Part of a small language model's weights.
Size: 4 heads of 64, MLP 1024 GeGLU, vocabulary 6334, 15.9M parameters.
Architecture: RMSNorm before each block, rotary positions, untied embeddings.
Training: a variant of Adam for these matrices, 1084M tokens, 8271 steps.
MLP neurons of a small language model. Each row is named by its layer, matrix (gate and up: input weights) and neuron, and shows model dimensions 32-127. Each number is 200 + 40 x the weight over its row's rms, rounded and kept within 0 to 999. A neuron's up and down rows have the sign that makes its largest values positive.
After each neuron's rows, "fires in" lists the words (lower case) most often at its 100 highest values on Wikipedia text that the model never trained on.

L2.gate126,221,223,255,178,193,163,268,229,186,173,180,185,168,206,244,135,178,127,187,184,200,247,265,280,193,133,306,130,216,227,221,169,191,164,202,207,154,197,225,193,158,280,143,190,188,163,207,259,200,243,228,215,224,174,236,187,276,177,208,183,179,208,158,153,183,208,215,220,177,225,110,148,206,217,202,246,176,178,126,176,198,185,154,236,217,240,190,177,269,125,155,231,265,248,202,180
L2.up126,171,207,263,195,142,192,272,286,210,183,236,170,239,177,214,105,220,172,196,202,191,204,283,224,214,169,269,105,176,211,246,151,143,146,149,214,174,202,233,215,165,234,156,218,137,186,247,184,266,200,216,287,189,184,173,197,223,246,102,240,195,219,130,228,188,206,200,221,228,212,159,141,217,215,191,223,204,168,178,157,158,189,122,216,301,177,168,147,230,184,211,191,223,167,202,223
fires in: "this", "each", "equity"

L3.gate330,233,189,251,203,217,185,153,207,151,144,144,261,163,196,260,213,139,159,197,208,157,211,231,273,216,195,143,199,249,233,216,191,184,179,201,198,146,196,171,278,129,211,174,183,242,172,281,247,204,169,108,213,253,145,175,222,184,160,199,173,204,196,200,245,202,215,196,206,160,307,148,186,219,197,216,232,157,240,168,224,135,169,177,182,266,285,223,145,264,209,173,213,146,234,169,197
L3.up330,174,240,193,135,231,180,234,241,193,216,214,239,193,156,266,174,192,237,245,145,127,233,221,264,206,209,209,180,280,149,171,222,164,248,258,212,256,238,230,223,236,212,263,173,202,174,230,205,297,253,222,179,243,213,181,229,251,133,108,209,215,195,188,211,144,185,282,240,192,176,212,194,75,154,102,117,170,185,150,170,172,202,278,195,226,246,217,143,160,194,237,113,183,183,188,196
fires in: "also", "has", "played", "graduated", "had"

L2.gate367,188,198,192,172,209,88,171,135,198,171,237,167,253,278,170,164,155,196,170,185,217,224,163,204,184,213,182,198,219,266,212,284,191,216,121,224,170,153,208,230,164,178,236,170,246,195,215,195,161,217,124,229,245,157,133,239,173,224,95,181,160,297,212,182,181,192,222,145,92,149,235,167,263,164,212,178,240,166,208,202,223,174,200,303,193,243,222,200,203,186,199,165,254,261,169,198
L2.up367,218,207,261,83,215,206,210,225,183,187,162,231,263,198,191,171,190,207,168,261,147,189,215,156,232,171,178,181,195,166,178,194,200,214,215,273,194,192,225,143,164,295,262,170,211,255,201,216,247,137,245,190,161,134,204,234,246,237,259,246,197,162,287,108,197,232,165,226,246,112,225,186,210,265,173,219,181,161,166,202,186,207,175,246,145,167,240,187,220,118,222,217,218,241,202,146
fires in: "college", "institute", "society", "center", "maryland", "california"

L3.gate59,238,156,202,185,194,207,208,160,213,170,203,239,177,231,174,160,123,284,210,256,236,157,185,224,206,226,253,186,96,180,231,174,217,169,193,190,188,172,279,294,220,225,202,216,255,175,172,221,204,163,197,211,179,270,234,158,258,140,194,236,219,222,145,178,213,127,246,187,185,249,164,176,143,70,245,121,219,176,202,114,283,196,220,155,205,213,171,226,122,210,165,216,160,174,262,213
L3.up59,250,108,247,187,236,233,152,226,193,188,171,177,242,229,167,150,231,235,184,228,217,191,253,205,202,158,212,163,242,210,193,153,158,187,141,200,268,219,226,183,242,168,187,179,168,226,224,230,245,267,173,201,187,218,132,258,240,231,192,211,167,203,181,189,205,159,181,167,198,206,213,175,236,213,248,184,160,250,113,192,234,276,216,220,181,222,269,291,149,213,218,251,206,225,163,246
fires in: "who", "had", "that", "has", "they"

L3.gate10,209,329,139,205,238,176,202,226,149,169,223,219,174,199,183,260,181,163,215,192,159,170,259,216,227,182,205,177,184,243,283,139,220,155,202,235,204,210,231,161,201,228,196,232,229,226,247,265,188,225,205,168,146,228,255,160,203,199,168,220,200,175,223,237,173,185,189,182,231,207,166,148,176,201,172,162,199,183,118,150,206,197,216,177,201,251,108,189,244,211,196,231,189,243,229,189
L3.up10,213,170,224,105,172,220,166,206,258,258,154,151,232,268,171,173,210,204,146,236,210,191,172,186,214,186,146,196,134,252,216,257,196,210,163,250,187,146,235,188,201,196,171,239,146,159,176,237,184,243,182,223,211,94,151,192,189,136,173,245,234,230,154,172,203,208,203,237,123,174,178,174,130,210,239,229,177,189,262,195,225,250,186,198,227,193,307,253,178,204,168,251,197,237,199,203
fires in: "this", "which", "who"

L2.gate551,173,210,230,213,206,230,165,206,206,235,194,275,175,157,205,236,130,212,148,196,205,201,164,175,162,203,257,175,198,252,197,179,267,175,164,214,182,144,190,208,211,171,189,191,208,274,169,265,180,190,198,124,169,215,186,154,170,198,168,95,169,162,190,164,112,147,175,217,188,239,151,146,149,216,129,218,211,137,131,146,272,221,183,291,245,191,140,209,205,187,195,151,180,201,211,223
L2.up551,128,210,205,209,231,193,210,219,245,181,188,214,205,232,202,277,204,170,205,106,183,104,197,235,203,251,222,133,192,135,189,243,168,181,210,268,184,115,179,241,178,134,226,217,214,169,248,170,239,219,179,212,163,285,152,239,239,305,262,220,203,135,228,273,214,184,208,258,198,203,146,223,145,215,264,194,253,240,230,145,182,190,193,214,165,173,215,249,126,220,216,232,169,122,267,228
fires in: "not", "no", "also", "enough", "convened"

L6.gate387,167,95,236,224,187,215,204,198,181,138,163,244,211,110,259,198,144,198,244,201,248,234,270,221,199,132,181,197,192,248,204,278,223,209,205,223,163,170,158,205,172,320,156,257,196,213,255,232,218,168,199,156,222,163,183,169,198,109,235,262,285,177,179,168,201,170,287,181,235,147,193,192,162,119,197,238,187,246,210,203,242,191,223,214,186,196,223,277,245,154,204,120,198,259,166,234
L6.up387,105,161,197,220,230,129,186,214,174,215,205,188,242,226,221,160,104,211,178,250,207,171,219,158,192,169,221,148,203,212,115,222,128,248,270,250,206,241,186,251,155,224,166,213,202,144,264,112,276,181,157,243,215,220,172,164,204,241,231,169,232,206,158,152,192,226,248,166,194,263,203,162,254,212,208,118,155,213,188,224,183,170,218,210,175,177,124,225,227,210,163,169,184,257,166,244
fires in: "had", "won", "has", "obtained"

L3.gate65,196,220,213,183,203,134,210,294,214,179,173,221,251,205,215,182,174,239,207,247,176,193,279,277,154,254,287,190,209,119,236,231,127,162,192,212,220,236,200,156,191,211,249,248,249,239,155,216,149,234,136,148,177,198,207,183,194,190,141,159,173,195,240,176,171,192,218,137,193,265,236,186,142,119,211,147,143,197,141,254,211,181,210,282,220,212,202,158,169,210,233,229,194,226,220,253
L3.up65,175,188,161,242,236,196,170,172,151,180,206,156,261,236,219,152,232,228,188,237,201,221,181,126,180,160,224,196,236,158,226,156,165,234,205,169,216,173,175,199,180,214,243,153,136,145,197,219,154,231,217,169,259,212,197,161,225,143,191,224,203,259,142,246,254,246,248,178,247,119,124,148,195,239,179,271,252,191,154,130,207,239,168,174,184,214,186,122,240,187,212,167,193,150,242,154
fires in: "and", "while", "or", "than"

L2.gate926,228,242,226,188,231,214,182,226,168,221,245,214,213,195,173,139,147,239,153,141,252,218,188,204,173,241,264,132,186,135,202,196,193,167,139,174,276,209,211,212,198,178,299,194,142,178,175,152,232,188,239,194,279,197,250,269,132,165,159,217,225,284,189,259,170,204,205,172,190,149,140,155,162,191,164,257,138,186,209,195,192,247,194,209,187,279,222,195,235,208,227,165,212,218,128,131
L2.up926,190,218,195,214,229,223,210,221,232,141,143,262,233,235,140,177,239,142,177,114,153,195,258,198,213,263,213,246,218,201,244,217,232,133,120,118,219,239,184,148,200,200,166,151,251,212,151,218,221,205,233,191,199,222,322,229,237,142,260,169,188,237,208,272,174,205,130,210,216,182,196,152,153,198,243,231,233,250,196,238,184,150,219,301,187,179,162,193,148,258,198,147,305,192,197,135
fires in: "states", "america", "zealand", "mexico", "kingdom", "japan"

L6.gate873,187,179,146,241,202,196,188,85,226,159,189,220,222,220,245,150,194,207,229,221,211,253,220,204,162,161,178,261,215,154,234,233,178,199,239,177,194,159,162,305,206,217,133,175,175,228,190,145,190,153,261,185,196,185,230,164,205,249,184,187,218,209,156,156,213,133,116,184,165,251,165,295,175,234,159,304,148,184,154,218,225,201,222,228,212,184,175,215,151,200,193,219,194,249,209,241
L6.up873,210,209,241,229,208,258,171,176,201,236,279,177,222,223,205,233,207,161,161,166,258,227,145,262,179,257,208,196,168,170,181,248,159,233,192,156,213,202,260,227,216,110,220,205,254,232,238,155,224,162,233,147,173,144,160,263,237,182,222,248,194,259,211,223,176,194,157,213,172,153,210,200,179,189,221,190,146,201,213,142,228,249,216,182,177,175,192,172,130,235,181,174,236,224,217,150
fires in: "some", "of", "many", "most", "several", "few"

L2.gate981,179,212,155,199,206,253,247,91,220,247,206,178,143,226,171,217,160,212,178,197,228,164,185,300,224,134,221,165,239,211,223,211,239,199,208,196,249,270,198,234,169,214,163,207,192,214,208,257,203,256,242,204,170,247,196,202,226,207,148,224,217,276,113,200,257,133,219,191,279,303,139,187,238,131,157,134,190,242,218,194,220,196,268,116,263,208,200,198,195,195,164,165,164,171,190,184
L2.up981,252,149,163,118,196,237,182,242,148,199,235,224,239,187,202,237,167,252,218,273,187,221,183,185,154,270,189,156,182,187,154,214,170,168,192,196,212,168,259,280,191,247,217,243,168,228,186,206,183,186,239,176,189,145,174,278,226,161,194,245,185,181,184,193,217,167,244,162,186,162,217,227,211,191,206,245,214,217,155,255,145,178,196,224,260,245,156,147,154,80,167,182,236,236,187,252
fires in: "she", "who", "he"

L4.gate372,191,159,167,172,222,244,172,213,126,227,213,200,200,219,182,184,119,234,215,234,235,193,147,192,198,187,179,129,268,152,170,227,163,155,216,173,112,210,167,322,268,205,150,139,172,153,254,149,233,172,176,217,175,153,178,233,201,264,144,200,188,158,147,211,228,191,253,205,179,201,275,122,286,174,230,200,150,180,187,178,199,229,220,223,192,226,154,228,223,170,187,200,165,217,238,193
L4.up372,194,235,249,163,138,248,161,191,171,147,269,248,232,209,274,190,183,184,206,238,244,200,177,123,188,143,205,170,201,181,225,123,210,219,168,222,224,252,192,264,186,182,292,180,215,97,169,190,150,264,194,257,156,236,178,209,262,168,170,254,212,160,167,220,208,196,158,207,222,209,186,256,181,184,224,117,162,247,132,193,282,263,149,186,173,203,242,177,164,120,212,115,238,209,157,213
fires in: "of", "for", "on"

L3.gate165,103,268,231,145,200,224,201,313,190,157,207,226,263,229,126,195,224,239,159,194,198,207,239,164,218,219,289,231,195,197,187,201,203,194,159,195,275,197,149,221,232,248,255,254,171,167,300,252,156,213,170,231,203,169,238,195,218,155,96,146,252,200,197,240,190,181,123,206,212,184,233,200,295,202,167,242,242,246,187,195,242,281,210,189,241,252,142,72,137,217,189,172,202,246,123,177
L3.up165,204,230,192,157,215,170,139,221,241,219,193,190,202,162,209,145,200,207,227,184,188,215,204,197,239,191,189,218,276,193,186,212,202,168,124,236,237,197,228,205,208,178,177,169,174,201,202,278,146,174,173,225,179,284,200,218,173,233,203,255,148,230,157,166,216,268,153,238,121,234,166,189,128,246,133,178,245,208,242,178,153,208,234,186,146,221,217,240,274,190,196,192,214,127,219,248
fires in: "and", "or", "followed", "as", "on", "for"

L4.gate680,208,206,154,179,287,207,175,196,212,137,249,252,250,223,217,170,171,176,176,209,216,249,264,210,207,263,199,181,167,200,151,207,132,214,191,224,119,189,134,212,150,158,240,199,244,228,181,234,141,159,223,244,120,140,298,135,255,179,223,261,211,235,169,191,201,172,211,171,200,240,197,180,194,150,192,123,201,245,159,126,276,207,219,225,246,120,167,158,225,230,209,158,188,154,207,179
L4.up680,218,224,206,268,218,196,160,256,212,178,162,196,154,237,294,241,251,221,193,219,213,190,141,190,263,244,161,138,107,287,141,164,193,148,149,170,170,162,209,255,120,111,214,248,152,158,204,116,192,205,211,286,182,218,174,190,194,231,172,231,169,175,203,178,203,199,187,190,210,170,233,183,172,224,185,126,204,207,133,188,214,199,241,201,263,201,199,197,169,189,248,233,238,221,153,209
fires in: "not", "and", "even", "noting", "no", "just"

L6.gate680,132,118,150,186,158,178,167,159,186,250,252,157,303,210,265,134,267,212,235,265,267,232,173,150,188,174,199,230,217,163,298,189,226,144,222,196,187,197,218,191,201,158,155,201,216,194,170,101,237,172,217,181,193,160,219,209,242,189,164,228,203,181,225,186,223,130,255,163,234,319,156,130,200,150,272,161,237,202,74,197,163,154,268,227,194,175,179,294,200,230,130,141,275,190,208,205
L6.up680,131,201,209,141,208,201,210,168,189,90,277,230,271,214,194,142,210,154,204,176,288,199,173,175,155,211,231,193,165,258,228,202,213,177,166,236,157,156,183,234,163,159,209,185,191,203,251,151,188,219,153,175,142,182,140,195,170,212,169,186,175,167,183,238,256,274,114,196,256,238,143,263,204,229,147,263,184,180,193,234,160,214,183,166,215,284,215,233,216,214,181,199,233,217,215,249
fires in: "of", "de"